config.yaml
positions: "learned"
bias: "all"
tie_embeddings: true
init_std_qkv: 0.0142
grad_clip: 1.0
warmup_steps: 200
seq_len: 2048
MLP neurons of a small language model. Each row is named by its layer, matrix (down: output weights) and neuron, and shows model dimensions 240-335. Each number is 128 + 32 x the weight over its row's rms, rounded and kept within 0 to 255. Numbers have three digits each.
Before each neuron's rows, "raises" lists the tokens whose logits its output raises most directly, leaving later layers aside.

raises: "pt", "ance", "ability", "ency", "ive"
L4.down2386:099160163079104083161173174123147172118170113137137039191097124173161150093164180084148132151076153136127154138097129128107173063088173158118140198142027189129091112090107127121152177143123100202113085125120154190100155122178115103140055121143144107133121085136184112116108123138125111125

raises: " years", " year", " days", " hours", " weeks"
L4.down1708:147140096061101135115179112176097096120117065157092109180072144165171158110135092110089119091131133130153170125086109118120078119066115103067169106055131128171107139122152115165112144094190117173111151113115168091092096121165141120116100161093200142092135147139071138127169089136136091122

raises: " which", "which", " whom", " whose", " error"
L4.down1982:169102113094180076157171124091130090101143132091111046170110120155170118208139104151105131181103137103102100143139142166144093203115110084131101115146101163138096223150121152122190127128127172149132177186190163139090132115174198126146124126135133110120124173090113137117124112148117110167

raises: " school", " School", " secondary", " college", " schools"
L4.down2418:128151102123069119105115115073132168115101139153109168139139109119122129132114125159133146127161181100184163098039163174108108121157099167123200076124077134078125115138111114176107102142107141123092160106113132151185107138178102131110066078127119132138151124128160201125157134107075132176

raises: " time", " Time", " times", " anniversary", " return"
L4.down1512:124108151136130103130094196080146143119140151079132161124137133109131148120188053137137149106127150153096184121136148107184139154122166123088077208115120121126151161152124165134118153212133157159124143133116159103109133127156119124175134066133193124164104136132167111157149114139124135152

raises: ")\"", "))\n", ")===\n", "]", ")==\n"
L4.down588:139080036118094169146120079150122161088136137142103105039105154178107194121115142149147082160092135119147136137102053109156117126161134120116108095130096071100163161160163175178121145162120129166120114158124126156119141158102154135120114135195112189114117167165131080140066160082113185097

raises: " can", " he", " is", " was", " would"
L4.down841:181134072139126110100133150139178107120151101094135123105132119151123162175090049166121080155117154084088106105129133135167153157142102148122146157146084097110121159093078109078122030141118142162153098132124134110120145204168132141109123165085117099102155146159165168162121190136162174120

raises: " who", " whose", " which", " whom", "who"
L4.down1949:143076065098122092155129138093129173136118105079193119155086119162093148202126083113149125121147155093162109089143132146137123176104057168130166187144084108122150124109101077107107114198143158160128093119094133123175083168154077097086122068091156142173098095106151101154113131157123042069

raises: " However", " Following", " While", " When", " After"
L4.down1727:123124200112153057083136118092179046145107166123154110224111124179074151137137096146147081106105174050109142100124136100135068150160181114132153099101192138123095111129149197141124073137116154098165076155134190205115154092200112134160166070133185142150170157127101151114159101143130102146

raises: " simply", " “", " sometimes", " \"", " branded"
L4.down1492:091111084133114079107165138110121143178153125136169127127125112133099116173171094096140105106156192131080128116105161132161117141155178119142186088122123147103103181103141123161118108096111127122159143108172120172092154135129105123163134130116154159149152089119116137105113115143094138142

raises: " of", "asc", "ces", "acts", "ering"
L4.down2089:169158116166156149149169109123124171167107106194136102080087164122163129161161171156125124110150138133144117120095116141169147083125098096116085128068170126160123140114055074115151153154112164180101098120152132100103157144129129094137171089107129120115141097164112129090131140141116152137

raises: " time", " term", " Staff", " times", " period"
L4.down1541:117096050058071113106194112107082133119147130084104181091129121155103186142068093114116128139118123126096118154059162100149093170178118078117167126161122070150192095149070098132098180177124133147129130126132147165183108138090146142087110174096145202160121158159116116199140115162140165151

raises: "ating", "atory", "itor", "able", "ous"
L4.down1711:128159084159127192111126123117152130124173118167120135163188092175148136147146132109142100152042125136162134134055139125117153155093117109092143142137160139145114114087136195118093167101147040137219115104130087172140148121217164133146110143159139077087140134102134131086112143156101157142

raises: " from", " time", " with", " into", " by"
L4.down1202:108130131117181139107164107095144165097133175132130097152147115091112125085139187149129112126128105140133144093132178111182140049090111119120126130158086124178103165155149163108115123121125112140108173076153147108084180116192098126138107146140158078196126168147092098106121079129148126113

raises: "lin", "mas", "min", "ner", "me"
L4.down48:098131081174121098132136129106134158176116137141180129216110130136114139137136111159099114182130150142131115135074158133108070139134112055162104141035119170132113106112178121121049121124074151067093108103142122180120049095093099201090139153143136133070175075094066098121114149055139140179

raises: " more", " years", " months", " new", " further"
L4.down2067:059176139098163115141111140096100126152136086104132104121078149133092135119101096148130103088153105110101145161112085095130099156133169163134102151094146118187092100091185149115187122109129130077128106153134189104104097126193105132087136147160112115124083194177157158142116114103160130193

raises: " were", " are", " include", " have", " such"
L4.down2256:136098147144098118130129096111165168118079125178132174085106115147135131140098120137152145077075103111041115072089137155106130072036084134156101193129121098134143094110136174106100091059077120104138131166084154106093113094134123123148092085094128119097132147138176160119152097141183154145